{"head_dim": 64, "qk_norm": false, "tie_embeddings": false, "parallel_block": false, "init": "uniform", "lr": 0.000727, "warmup_steps": 200, "schedule": "wsd", "steps": 10491}
MLP neurons of a small language model. Each row is named by its layer, matrix (gate and up: input weights) and neuron, and shows model dimensions 112-239. Each number is 128 + 32 x the weight over its row's rms, rounded and kept within 0 to 255. A neuron's up and down rows have the sign that makes its largest values positive.
After each neuron's rows, "fires after" lists the tokens most often just before its 100 highest values on Wikipedia text that the model never trained on.

L3.gate29 [157 127 139 112  79 162 137 127 106  94 135 125 100  99 138 130 143 100  94 113 114 111 109 187  91 110 138 155 132  75 140 112 137 138 159 126 149 185 135 118 105 107 152  57 105 133  95  64  73 133 185 135  66  75 126  78 155 145 179 119 121 123 159 163 124  91 134 105 161 126 121 113 175 114  89 110 127 137  80 142  73 148 153  69 122 129  96 141  92 174 112 174 150 176 176  76 108  84 128  93 165 170 133 129 122 120 126  99 108  85 178  94 141 153 161 204 158 166  86 139 145  61 163 118  75 174 183 129]
L3.up29 [117 100  85 124 146 164 148 120 155 177 104 143 123  48 171 144  96 140 157 131  72  34 145 158 125 171 117 121 102 186  99 113 157 174 145 115  75  72 153 129 171 100 148 152 110 152  80 102 120  76 113 136 130 158  65 136 127 126 146 172  95  54 138 108 155 150 127 156 186 141  58 182 147 137 146 119 135  83 121 133 105 143 123 160 182 138 117  96 109 148 104 142 148 147  91 157  74 109 192 165 162 114 153 126 150  93 128  74 108 113 124  97 100  85 192 155 164  99 140 148 195  98 117  87 177  56 150 127]
fires after: " M", "S", "M", " s", " m"

L4.gate660 [126 122 119 115 111 144  87 135 125 109 136 111 125 131 134 107 104 114 100  94  77 168  86 160  81 162 107 112 137 129 175 136  84 177 158 143 142 176 142 144 163 106 169 135 122 156 167 104 115  67 126 129  89 131 139 133  85  77 131  52 129 101 130 200  96 155 109 157 148 147 145 139 145 103 134  85 161 132 109 130 153  68  92 126 122 187 164 143 160 124 140  61 125 135 134 162  88 141 139 175 156 109 142 136  73 133  91 137  50  94 107 173 107 111 101 181 142 200 174 160 162 132 166 122 137 105 118  83]
L4.up660 [171  79 195 103  99 157  93 124 141 200 162 137 131 131  37 139 180 102  54 143 127  38 157 146 158 168 120 164 105 116 125 162 115 140  74 145  85 138 140  80 127 188 159 184 103 151 112  93 165 133 142 140 144 143 134 105 116 119  88 147  79 145 159  69 123 103 121 119 108 132 107 121  67 167 132 132 104 121 150 131  83 124 141 111  77 141 131  98 147 138 114 129 133 155 137 103 176 198 109 151 119 134 114 107 145  44 150 135 138 159  85 106 121  97 134 138 137 105 157 133 143 184 160  90 174 141  82 140]
fires after: ",", ".", "3", "7", "9"

L6.gate929 [136 134 119 122  74 127 127 102  53 121 127 147 128 162 104 181 119 135 165 126  38 119  90 132 107 123  76 112 160  73 117  48 105 127  98 121 112 121 111 131 147 137 174 189 116 107  53 104 156 107 158 157 160  81 172 104 148 150 185 139 126 131 142 129 139  97  64 200 101  67 125 103 114  76 118 126 172 171 133 152 152 138 144  83 169 143 137 133 112 147 117 161 161 134 143 173  81 119 128 133 166 169 148 136 123 145 144 154 167 159 119 134  83 113 144  89 163 106 107 138 182 144 199  88 121  92 113 147]
L6.up929 [106  56 110  80  98 149  99 122 104 166 126  95 145 137  68 178 115 127 136 186 139  80 157 126  28 159 145  59 171 144 163 117 136 111  62 148 117 152 107  48 119 131  92 171 193 113 134  93 162 126 135 152 130 144 140 176 106 160 139 209 111 191 131 112 135 136 160  64 125 123 128  91 149 174 166 113 169 131 135  87 114 121 140 156 109 118 135  85  99 153 159 145 173 112 125 115 105 144 149  72  52 140 158 117  91 110 129 108 110 167 124 102  46 119 130 136  67 193 163 151 157 118 103  96 122 119 158 168]
fires after: " ", "0", "9", "7"

L6.gate940 [143 147  61 115 107  90 105  97 150 188 159 146 111 100  96  71 119 179 147  63  84 141 158 200 142 143  56 126 122 157 127 148  74  75 174 184 143  89 194 108  77  88  76 139 142  94  64 115 159 138 139 126 124 128 143 136 135 140 129 153 137 207 143 132  69 129 135 120 212 146 102  94 138 140 168 152 128 137  97 115  93 131 110 145 171 111  74 143 140 112 169 134 134 146  87 122  82  90 152 160 163 142  92  63 114  72  75 123 137 111 156 108 167 169 109 160  83 128 123  96  91 111  70 133 190 197 109 101]
L6.up940 [147 108 190  75 125 134 159 140 140 133 150 114 124 171 118 190 122 148 171 136 156 132 183 139 139 148 164 124  86 128 121 138  91  59  58 167 140 111 114 107 143 161  70 150 122 115 162  93 175 103 121 135 120 129 149 123 142 152 138 145 108 148  49 143 106 122 193 170  92 212 171  96 149 147 118  93 131 139  96 107 115 146 171 118 115  60 107  48 100 129 187 101 105 106 179 125  98 110 201 164 181 166 154 135 154  98 101  44 152 177 112 149 149 104 211  90 104 139 109 118  63  93 117 132 151 147 117  95]
fires after: ".", "\"."

L9.gate966 [ 76 171 193 130 118  95 149 129 165 127 140 139 100 128  75  99 100 110 146 149  87 128 110 117 118 118  72 169 158 155 115 157 146 155  71 165 130 119 107 148 177 144 121 161 101 196 109 118 136  94 121  94 133  84  87 143 112 136 100 137  86 164 171 160 133 111  61  74 145 193 140 104 152 123  88 121  93 171 147 128 140 171 102 173 150  92 151 112 111 137 105 101 168 120 120 103 183 154 103 127 168 134  64 165  27 171 188 114  96 121 121 107  85 123 123 157  96 134 128 101 151  77 179 145 168 122 127  99]
L9.up966 [174 129  86 146 154  93 117  82 141 108 115 145 140 199 155 188  71 123  81 110 136 133 135 165  92 118 132  75 100 149 123 120 118 134  95 108  71 126 175 149  92 192 138 113  82  32 130 130 168 170 102 129 183 142  92 149 121  53 199 142 124 140 110 127  82 115 125  92 145  72 136 184 129 113 116 122 129 117 121 100  99 133  90 168 200 160 157 244 172 161 100 117 135  70 154 133 116 166 143 151 149 128  74 173 130 139 108 200 175 127  74 117 144 134 139 123 101 111 127 128  61 193 120 131 135 181 142 195]
fires after: " ", " (", ",", " length", " |"

L6.gate418 [ 58 150 122  97 115 169  93 179 107 124 134  80 140  92 117  70 142  66 116  61 108 115 165 125 196 129 161  78 185  63  77 112  80 146 198 135  58  98 105 112 138 148  78 168 118 129 123 148 153 148  81 128 100  84 180 107 109 158 112  99 126 148 158 186  86 113 132 137 170 114 133 151 121 134 109  82 129  73 162  94 174 163  91  72 147 117  84  79 179  71 157 147 130 134  80 200 124 133 124  76 109 131 163 138  60  86 121 109 190 169  70 116 142 150 125 165 121 123 108 102  69 123  83 157 114 154 159 152]
L6.up418 [105 139 110 135 139 138 195 151 134 111 148  86 168 158 125 125 124 146 149 142 124 142 134 141 100 144  95 162 136 161 156 145 153 115 125 127 105 134 148 130 171 166 156 112 126 127 103  75 165 139 172 198 125 179 103 135 168 107 139 146 117 134 170 107  77  70  92 188 146 173  81 131 151  95 129 157 137 202  84 171  81 127 183 163  72 114 155 186 178 148 106 108  97 116 100  79 173 148  97  97 124 117 126 120 125 130  77 171  83 173 155  46 155 102 171 104 142 108 211 130 156  87 125 175 111  92 156 198]
fires after: " ", "-", " C", " Ch", " loc"

L3.gate331 [100  70 135 111 153 136 107 106  84 115 145 141  69 114 119 106 138 150 160 172 141  66 116 151 151 183 168 138 167 111 176 138  36 126  91 121 139 205  86 167 148 143 167  99 109  85 151 161 179 101 134 131  83 180 116 172 112 154 127 133 127 105 122 117 144 151 153 164 149 149  97 171  79 173  87 144 147 174 146 115 156 145 144 106 119 105 113  89 173 117 106 155  94 111 154 150 105 106 131  65 105 100 108  76 189 130 134 113 140 136 112 126 166 169 124 132 150 141 164 125 172 125 141 154 119 152  85 115]
L3.up331 [101  77 140 157 138 139 108 169 106 176 156 100 127 101 112 146 167 129 119 160 123 147 118  97  97 213 173 120 130 150  84  72  76 173 112  54 149  69 141 122 139 134 127  78 106  88 122 119 178 149 122 121 158 152 135 161 119 134 128 136 112 148 147 129 139 135 145 104 121 123 119 123 134 169 129 161 124  73 130  92 105 134 116 132 165 106  92 137  98 118 154 158 126 132 130 149 147 158 104 130  75 146 118 137  96 122  92 169 134 159 128 148 148 199 100 144 148 135 151 106 138 107 103 144 150 128 163  92]
fires after: " on", " Los", " Aust", " San", "iss", "On"

L3.gate1139 [113 162 124 122 137 115 112  85 119 133 136 141 168 126 126  45 174 124  89 128 106 147  56 129 129 162 194 137 152 122 144 104 119  93 154 137 140 127 144 171  93  96 189 178 127 163 138 137 179 134  74  98 172 153 108 134 177  64  88 120 104 179 144 198 116 115 143 145 167  71  96 169  77 126 188 104 142 132 183 153 149 149 111 140 119 146 129 104 123 142 102 100 137 159 134 181 115  84 151 112 161  81 154 135 139 148 111 131  90 103 142 136 124  84 185 154 103 154  93 160  65 162 153  98  66  78 158 186]
L3.up1139 [155 107  96 130 139 136 119 106  92 113  99  93  99 121 117 171 167  47 134 112 185 169 135 182 182 137 102 144 122 142 133 206 119 107 160  97  84 148 149 142 137 158 102 115 153 112 165  64 178 158 119 125  87 121 126 122 125 132 185 170 111  53 108  84 114 101 114 138 123  75 175 143 143 101  95 105 124 145  49 142 125 162  88 151 141 142  99 169  98 107 132  79  87 149  94 145 122 119  71 136 137 102 132 140  77  89 153 136 154 152 117 127 100 157 122 160  80  73 153 126 133  66  89 153 160 120 181 146]
fires after: "-", " (", " \"", " "

L6.gate1068 [203 132 133 153 120  86 116  58  88 167 181  67 165 113 112 171 150 186 143 175  95  77 132 187 108  89 106 150 166  98 114 119 125 110 137 174 159  96 152 143  99 123 137  62 129 128  64  55 114 166 143 151 154  43 155 129 155 151 154 149 117 167  66 106 123 128 162 145 162 193 105  88 135 146 150 132 102 122 128 167  68 144 161 111 143 125 134 120 152 160 154 132 116 181 161  79 105 107 166 140 175 101 154 122 129 149 113  88  92 116 108 161 172  88 135 154  82 106 145 117 108  84 132 102 186 124  96  98]
L6.up1068 [136 126 103 107 144 162 122  77 104 141 128 115 155 132 104 120 123 169 117 216  89  92 139 161 146 113  83 115 107 165 134 138 136 117  76 155 150 142  90 191 112  58 124  53 165 138 108  96 175 125 161 175 154 125 149 144 146 196 126 168 127 185  89  99  90 151 145 179 121 186 121  43 172 151 144 134 116 146  92 129 126 123 115 163 116 133 110 127 131 161 166 135 108 105 148 143 148 123 161 136 158  69 209 214 182 117 144 103 122 145 125 152 177  81 160 183  94 112 154 139  69 100 130 133 182 139 134 106]
fires after: ".", "\"."

L3.gate969 [136  89  92 130 117 162 145 169  98 124 130  88  95 148 112  97 112 100 104 115  86 113 110 113 138  70 135 157  93 132 122 134 129  81 151 122 145 119 100  89 147  88 193 116 108  71 174 123 195  92 119 194  77 124 131 117 137 101  67  78 146 127 101 105 109 129 124 140 123 154 167 114 148 127 128 107  86  95 122 119 143 138 156 190 141 166 134 163  97 112 137 132  67 154 157  89 112 103 122 136 107 168 102  95 124  84 118 137 122 170 149 201  51 108 111 208 125 151 143 130 222 162 130 105 127 131 106 118]
L3.up969 [126  54 168 143 160 137  94 186 137 133 146 123 133  84 158  73 168  96 135 114 167 124  77 102  78 157 155 133 107 131 172 129  70 157  95  89 177  72 150  83 148  96 122 127 144 124 105  98  99  98 155 130  88 128 132 114 132 121 113 200 140 171 143 100 117 148 147 148 190 170 100 115 143 135 159 111 127 127 127  89 117 122 166 102 124 155 134 138 115 138 126 115 110  98 148 165 141 117 129 150  83 111 106 116 121  86 139 182 104 147 120 164 124  75  96 134  58  98  89 111 104 165 145 126  89 139 117 139]
fires after: "N", " f", " F", " N", "ö"

L4.gate630 [114 128 123  95 154 133 135  76  97 148 164  68  93 132 109  98 140 130 146 116 167 176 185 216 146  85 105 200 135 128 158 137 125 128 145 160 165  45  76 177 131 131  93 143 114 137  53 188 120 106 110 144 147 165 153 138 174 111 125 121 114 177 111  79 148 118 149 186  74 113 168 122 105 147 119  72 133 155 151 112 131 119 126 138 149 118  87 109 106 133  92 105 165 154 106  77  78 189 131  63 196 132 177  77 129 171 142 145 136 160 109  90  93 110 126 131 168  80 175  91 187 154 130  92 160 148 159  93]
L4.up630 [203 118 183  74 114 161 148  95  85 106 112 124 136 185 112  89 138 120 149  93 117 126 162 129  62 105  86  77 100 125  90 162 111 145  81 111 136  92 172 103 101 172  61 104  87 109 112 134 102 124 121 108 136 173 181 118 151 133 160 125 114 132  86 177 166 120  89 156 101  66 147 148 117  77 137 116 129 120 136  33 147 133 160 143 108 147 139 125 182 109 128 119 126 146  94  50 139 139 145  54 120  93 134 109 161 111  80  69 120 189 120 125 155  79 131 136 163 172 105 112 133 113 136 125 136 168 169 127]
fires after: ".", "\n", " n", " M"

L6.gate1433 [158 137 139  79 151 133 147 149 167 164 158  94  99 132 114 135 105 126 175 123 139  93 117 135 116 106 168  84 150 119 135 105 110  49 124 166 180 120 132 131 177 132  72 117 122 126 107 161  59 117 113 167 172 164 146 131 143 103 118 139 107 132 152  91 144 137 132 140 154 171 135  97 142 105 135 117 155 105 162 102 119 169 144 137 155 152  58 191 117  79 110 150 136 100  99  27 132 184 121 135 149 100 172 151 178 122  96 154 149 150 142  91 148 103 107 158  95 117 158 126 116 178 134 132 153 119 211  90]
L6.up1433 [155 200  87 110 148 152 127 168  89 157 108 143 110  99 119 126  67 107 155 152  59 158 134 185 110 189 101  98 175  94 174 157 129  91 125 163 112 151 149  79 140  90 130 128  64 118 111  75 197 122 150 116 166 131 129 112 136 133 140 118 112 140 125 116  83 100 152 118  87 158 142 147  90 173 104 128 158 107 186 107 121 103 144 137  34 139  99  96 112 102 179 105 155  87 136  65  93 172 126 113 190 128 145 156 141 123 109  39 153 172 153 145 211  98 160 167  69 125 105 133 116 128 162  83 165 123 100 126]
fires after: ".", "\"."

L3.gate736 [101 138 100 102 100 150 155 214 151  71 157 167 135 138  82 131 103 139 144 122  96 133 144 136 132 122 121 163 134 144  96  75 126  99 132 112 135 135 134 173 200 190 165 145 174 131 209 117  67 170 133 177 158 144 118  98  79  66 106 151 199 137 132 152 168  95 143 114 125 133 174 108 101 115 137 144 120  64 165 126  75 137 112 105 135 111 103 117  92 108 157  74  92 110 101 124 138 131 106  80 204 169  92 157 102 129  87 121  76 121  59 188 101 115  97 124  90 116 143 109  88  98 121  78 153  98  82 124]
L3.up736 [107  99 121 112  86 116  92 150 131 146 114 150 174 120 173 152 102  88  50 152 161 147  73 133  93 170 132 162 102 122 168 102  93 180 119 130 100 121 130 154 151 164 165 108 153 162 125 148 158 126 146 137 124  69  60 132 130 114 101 112 192  79 104 120 143 110 116 151  76  80 121 105 100 175 105 117 131 131  69 125 153 129 133  98 111 131 149  78 178 201 122 179 115  39 120 127 173 157 161  94 191 153 165 159  84  53 104 157 142  75 121  98 133 124 140 130  99  56 131 110 157  97  59  92 113 125 137 149]
fires after: " H", " c", " h", "B", " B", " ("

L3.gate284 [117 136 130 162 119 136 109 148 116 124 153 143  55 111 132 133 154 178  78 186 135  92 180 136 121 161 129 103 123  76  89 110  48 182 114 143  99 158 113 131 209 169 140 122 128 203 166 115 161 123 157 109 158 100  94 132 129 120 171 127 159 145 125 111 142 129 141  47 122 153 144 126 131 124 140 140 161 148 134 146 113 159 123 179 123 108  83 139 134 135 157 131 157  89 154 131 130 128 105  92 154 123 156 120 109 104 132 107  95 135 119 159 190 146 109 150 132 150 110  31 218 120  81 112  90 118  96 149]
L3.up284 [143  91 115 156  24 158 129 112 120 102 147 101 188  73 124 118 107  85 106 135  97  78  72 129 157 119  73 143 115 111 109 129 140 180 179 155 113 160  61  88 157 133 131  52 124 119 122 136 137 120 197 129  72 134  94 138 137 139 138 145 167 134 111 104 131  93  61 163 123 107 178 121 115  84 112 164 119 135 131 152 126 115  74 158 137 103 145  94 116 118 133 157 130 121 166 127 124 140 130 157 119 146  97 120 123  99 101 100 103 176 104 179 107 108 117 110  88  91 126 103  86 165  97 135 162 140  93 133]
fires after: "\n"

L3.gate1093 [123 115 118 162  86 155 126 140 139 100  96 129 100 166 146 123 102 115 131 101 145 103 137 118 113 130 191 160 118 104 189 125 151  80 114 145 118  82  82 114 157 129  87 165 169 100 106 102 116 113  98 134 171 152 160 120 175 149 119 115 139 139  96 105 136 126  84  98 140 119 135 100 169 139  86 186 173 196 134 140 154 109 165 160 164 160 125 121 118 190  96 187 113 128 166 110 120 161  74 131  54 211  98 161  94 101  89  87 135 131  93 118 138  98 118 159 208 100 122 114 124 110 127 123 163 125 171 112]
L3.up1093 [154 144 149 195 180 148 135 117 183 133 170 158 134 126 102 107 127 115 145  88 148 144  85 112 182  94 128 169  37 108 141 158  97 209 112 138 184  92 132 104 193 142  83 130 150 118  60 139 125  99 115  99  96 121  68 135 124 112 113  50  85  95  97 154 115  80 152 172 166 187 150 133 108 181 140 147 162 102 114 100 168 153 136 163 177 154 122  84  50  75 203 175 115 134 125 143 123 177 162  96 127 102 126 129  88 115 108  72 186 106 130 155 134 154 129 134  99 120 156 124 104 135 199  92 127 134 123 145]
fires after: " F", ".", " f", "f"

L9.gate282 [114 158 115  51  95 105 115  52 137 102 102 139 174 125 105  98  88 123 164 137 109 145 132 163 140 135 121 114 100 118  72 112 129 146 111 100  99  99 131 167 144 155 164 142 169 151 144  95 147 102 100 103  97 123 152  70 131 153 160 131 165 164 168 133 103 152 190  81 145 127 142  82 141  97 171 120 157 137 111 150  66 104 164 186 129  44 105 122 155 102 155 205  84  89  99 129 147 152 151 126 136 175 119 132 137 127 169 114 108 104 114 129 135 132 106  97 180 158 170 111 121 118 148  95  53 178  72  67]
L9.up282 [101 124 119 125 103 118 129  89  65 122 152  84 160  78 130 187 121  92 119 150  92 101 121 126 109 148 149 138 228 141 118  61  43 134 154 145 125 103 122 143 153 135 131 141 174 138  90 170 159 125 158 155  56  98 164 156  99 161 159 127 113 138 168  27 102 216 109 119 138  71  95 188  98 126 150 175  57 146 107 117  59 132 103 167  97  94 171 141  86 124 148 159  67 143 106 162 131 198 133 119 107 159 123 160 120 206 141 140 129 122 165  95 135 150 136 122 146 146 131 126 114 120 106 143 159  78 119 134]
fires after: " on", " On", "On", " October"

L3.gate163 [111  84 147  98  98 163 183 107 134 119  94  91 179 126 133  75  73 160 109 116  80 118 164 181 159  86 110 101 111 109  77 146 178  65 171  89 132 131 102 138  94 142 153 108  93  93 117 140 109 145 138  97 145 120 169 123 131 154 151  42 119  98 122 106 104  89 115 116  94 172 139 115 156 100 138 138 111 139 134  81 164 128 115  87  75 128 146 208 123 135 168  93 151 117 154 148 128 151 103 129 148 119 116  98 101  57  71  91 124 116 210 163 117 151  71  73 161  70 133  74  89 122 155 107 162 131  94 172]
L3.up163 [ 97  98 116 144  69  96 116 144 140 133 141 172 154 128  92 146 203 101  77 172 143 142 124 125  73 145 115 140 114  83 134 172 129 161  84  89 146 113 148 164 125 180 108 138 181 109 138 156  78 158 142 109 152 152 113 175 126 144 154  97 115 142 138 137 127 174 148 125 156 140 108 161 163 170 134 135 115 138 176 128 112 137 136 152 152 154  96 104 145 123  76 137 126  67  68 111 129 135 164 146 168 167 129 135 150 165 127  84 117 133 136 141 167 164 114 133 166 134 102 168 123 147  89 166 113  32  76 109]
fires after: "N", " conc", " F", " N", " Val", "of"

L4.gate984 [122 138 144 133  61 108 135 123 169 141 106 131  94 167 106 117 130 161 108 112 185  93 123  68 136 147  88  55 146  71  91 102  96 166 113 128 155  94 161 119 133 112 143 150 154 159 142 133 161 126  98 122  19  47  68  88  41 159 127  77 166 157  47 118 127 156  74 151 118 152 171 125 167 102 141 152 155 128 158 130 178  98 102 156 138 138 151 130 169 127 112 102 198 130  69 150  69  78 119 139 135 141 152 159 127 130 164 162  61 137  80 118  95 117 138 117 110 130 105 131 182  90 126 146  89  89 116 124]
L4.up984 [129  84 122 110 187 127  92 160 116  92 227 108 104 107 130  82 146 135 143 110  93 130 126  97 133 148 136 150  92 103 134 155 131 130 121 110 140 109 164  82 115  73 197  92 177 120  96  91 182 164  84 105 127 118 120 145 103 128 121  69 197 131 111 158  61 154 154 212 164  51 183 127 102 115 102 132  96 103  96 148 107 139 183 111  90  90 128 113  92 148 118 113  69  70  75 155  82 146 111 206 166  52 122 167 111  59 156 150 175 139 161 126 100 106 158 161 117 173 121 131  97 146 111 157 145 202 121 190]
fires after: "\n", " the", " The", "The"

L3.gate142 [113 136  98 109 134 169  87 167 112 140 179 109 125  74 180 125  92 120 121  84 119 114 214 142 151 107 164 129 115 121 128 159 139 139 160 173 191 134 159 122 104 144 150 106 123  76 171 151 179 117 141  96 135 159 113  71 120 111 107 112 114 150  83 180 161 161 106 119  97 141 150 166  92 151  85 128 113 154 132 104 161 152  59 108 140 108 145 127 121 158  66 111 166 169 134 124 130 126  96 147 169 158 118 172 118  82 152 143  83  90 123 132 158 111 141 151 156 162  84  89 128 172 180  83  83 125 134  93]
L3.up142 [140 131 142 188 109 135 132 143 120  64 134 195 139 160 188 116 139 128 111 236  65 124 149 126 105  98 150 164 165  55 158 139  46 118  86 173 125  81 138 147 128 139 106 124 145 118  86  88 157 141 140 139 125 165  81 167 127 107 115 173 145 110 119 120 121 130 136 149 163  78 164 107  97 112 145 103 164 135 119 135 146 137 134 131 125 130 199 122 147 169 152 134  55 101 148 109 116 102  81 113 113  88 121 166 179 129  86  88 147  95 151 145 217 138 107  97 129 108  67 117 123 109 148  84 152 137 159 156]
fires after: " H", ",", " h", " d", "H", " exp"

L3.gate1074 [118 148 157 133 149 167 164 127 158 108 143 136 106 164 107 124 170  87 109 119 116  91 132  92 158 178 108 129  97  87 119 174 139  51 144 120 138  89 136 117 125 134 113 222 147 155  84 127  69 171  92 164 132 142 104 157 122  93 109 129 117 106 129 166 108 105 138 122 122  95 178 112  96  97 192 119 134 102  93  96 141 139 159 103 104 193  88 106 104 139 171  98 110 140 151 152 146  79  90 160 104 118  96 151 117 107 165 171 141 117  97  99 128 123 102 146 107 138 163 140 132 136 151 107 151  95 126 162]
L3.up1074 [129 132 125  66 147  92 129 204 181 119  94 138 145 132 120 152 158 152 122 121  72  43  99  65  95 129 120 187  74 124 124 100 145 104 165 120 143  96 140 180 144 152 201 134  96 110 143  81 175  85  93 123  76 122 123 141 155 131 110 132 169  92 162 150 136 133 127 155 153 183 153 120  75  92 152 122 151 121 137 133 150 155 133  90 107 158  74 101 144 137 191  62 116  90 161 129 159 132 201 176  93 210 139 116 110 144 164 168  78 111 131 138 133 108 136 132 169 164 122 142  95 119 139 112 141 146 154  93]
fires after: " C", "C", " conc", "esc", " c", " sl"

L3.gate650 [118 144  97 134  71 120 121 154 107 179 153  65 189  93 164  96  68 133 137 189 123  61 129 128 158 146 114 140 171 150 102  99 125 180 111 132 137 135 106 120 126 121  66 151 155 152  87 159 142 160 105 160  94 134 121 100 178 100 128 161 133 118 147 131  94 134  93 103 143  88 188  88 168 116 165 105  99  95  80 201 146 126  93 133 126 118 121  86 129 133 140 169 156 117 164 142  79 182  80 154 109 103 176 101 180  63  55  78 135 161 134 141 126  91 126 106 118 110  91 158 118  81  65 189 150 102 119 120]
L3.up650 [132 156 132  73 136  92 134 124 129 113 114 104 121 103 100 121 102 181 155 141  62 123 125 176 126 181  62 129  77 118 135 155 113 199  72 102 185 167 105 170 144 116 156 122 147 131 104 137  93 122 161  71  58 146 148 167 137 140 135  47 157 164 166 126 147 111 127 152 212 106 144 135 190 177 112 102 114 144 168  90  85 152 132 141 151 138 133  88 129 161 123 155 151  96 144 171 109 150 157 141  49 147 181 104  87 130 163 112 129 119  81 148 123 133 158 152 143 143 141 121 176 101 112 134 163 133 146 157]
fires after: "\n"

L4.gate765 [ 72 149 188 122 130 130 145 155 103 129 106 133 114 147 168  77 116 148  87 105 106  83 169 135 137 104 139 103 114 177 115 100 131  86  95 134 121 149  79 148 117  85 118 128 173 162 150 142 137 170 142 128 154 125  57 135 122 154  88  96 216 113 138 133 148 104 171 128  94  55  83 164 178 157 129  83  68 107 150 196 142 114 138 123 105  72  73 152 135 155 130 109 153 138 129 128 111  89  99 171 141 129  72 113 104 175 135 122 140 171 124  90 172 144 114 144 153 179 133 111 169  84 123 132 145 153 160 162]
L4.up765 [138  78  72 110 120 132  56 149 158 124 143 139 122 119 140 153 152 164  89 167 135  64 121 106 158 124 130 132 120 114 110 132  58 215 125 135 123 135 142 153 114  86 144 152 152 133  85 112 114 103 115 143  34 128  94 131 158 125 135 109 180 162 118 130 140 138 164 201 182 136 154 166 116 201 127 131 159 157 134 112 132 159 111  87 118 117  94 113 126 156 182 123  74 124  92 113 173 138 111 157 115 137 106 139  87 122 124 136 115 159 117 111 112 144 114 143 106  82 109 154 103 146 135 130 121 165 112 170]
fires after: "\n", "|", " the"

L4.gate1413 [138 135 117 148 176  75 151 128 145 158 109 168  89 135 120 116  47 135 150  98 122  94 173  85 161 124 121 129 151 125 114 128 177 138  69 156 148  67 173 122 137 150 155 101 101 149 129 134 119 179 140 110 156  91 160 106  82 114 194 149 197 130 165 124 179 136 118 144 107 133 145  72 135 177 154  97 150 135 135 163 104 120  73 167 119  51 115 115 100  99 159 144 121  88 135 121 139 163 150 100  66 206  77  93 126  42 126 143 141  81  82 194 141 141 110 171  94 137  75  90 117 113 106 111 171 152 158 146]
L4.up1413 [ 96 137  91 121  96 146 146 132 114 112 146 167 148 130 122  81  64 136 150 166 172 103 139 150  76 172 135 107  72 153 140 162 157 156 125 113  59 179 170 138 147 208 167 134 115 161  65 129 154 176  96 167  47 118 101 125 171 163 181 175 154 125  82 121 104 128 120 107 119 113 131 136 173 127 130 162 152  85 106 157 166 146 160 164 140  98 176  95  90 166 113 102 164  86  98 123 101 149 151 120 148  97 109  95 123 109 129 128 155 130 159 125 156  91  86 174 182 123  97 166  86 150 111 113 109 163 149 123]
fires after: " ", " (", " b", " f"

L3.gate1417 [180  57  58 150 104 100 173  94 123  83 131 127  92  71 144 187  94 121 126 131 109 127 115  87 117 126 163 106 145 134 162 128  79 156 147 127 178 141 168 145 113 112 133  87 121  81  68  83  52  84 159 154 165 108 112  84  93 113 111 103 118 103  87  82 113 100 158 105 109 167 120 143 152 152 167  72 112  98  68 131  69 125 145 183 101 126 160 193 171 113 172 100 135 141 139 122 135 137 156 122 132 121 135 135 145 147 106 113  85 170 169 114 147  87 104 166 107 158  53 158 168  91 167 120 125 119 154 109]
L3.up1417 [132 128 134 115  79  41 144 125 126 117 153 131  56 147 124 128 136 147 125 104 103 148 100  94 126 127  59 171  88 132 159 205  98 132 115 171 204  87 144 131 122 172 108 143  94 134 127  96 124 116 102 127 124  93 125 125  81 160  70 114  55  47 115 129 164 127 121 153 166 120 118  90 111 123 112 176 107 143 110 121 194 116  48 123 153 185 134  81  76 135 110 111 103 139  87 143 104 107 130 130 100 149 126 134  88 100 141  81 111 175  81 101  98 116 137 122 179 110 114 119  94 142 132 142 157  61 205 182]
fires after: " s", " S", "S", "hy", " b"

L3.gate947 [154 103  56 187 164 113 111 120 116 108 126 131 116 134 119 103 129  90  84 115 154 115  90  85  99 150 143  68 135 176 126 143  88  83 112 105 161  60 125 115 113  71  60 140 110 113 138 186 140  96 137 130 151 186 130 159  82 124 119 167 127 157 182 146  77 131 131 151 126 170 149 132 108 113 138 106 170  96 149  72 158 113 133 110  45  84 105 149 111 111 150 152 134 142 137 121 148  70 147 126 127 163 108 155 138 127 119 147 108 125 101  98 117 124 109 181 121 153 118 100 138 171 136 208 153 168  80 168]
L3.up947 [101  87  73 121 198  82 208 116 111  99 141  97  90  92 122  68 162 128 114 128  60  73 103 110  95 156 133  95 133 133 124 127 178 132 131  85 165 109 151 120 122 146 124 118 139  89  83 162 131  78 140 104 139 124  83 147  93 107 127 185 116 118 148  94 109 151 119 148 121 178 160 102 121  90 139  56 125  98 179  90 168 153 150 117  68 131 126 192 182 157  92 109 142 127 143 135 117 103 150 147  73 119 140 123 135 109 172 172 124 127 146 147 208 121  75 137  88 145  85 176  85 151  81 149 170  89 113 132]
fires after: "-", "en", " c", " C", "C", " class"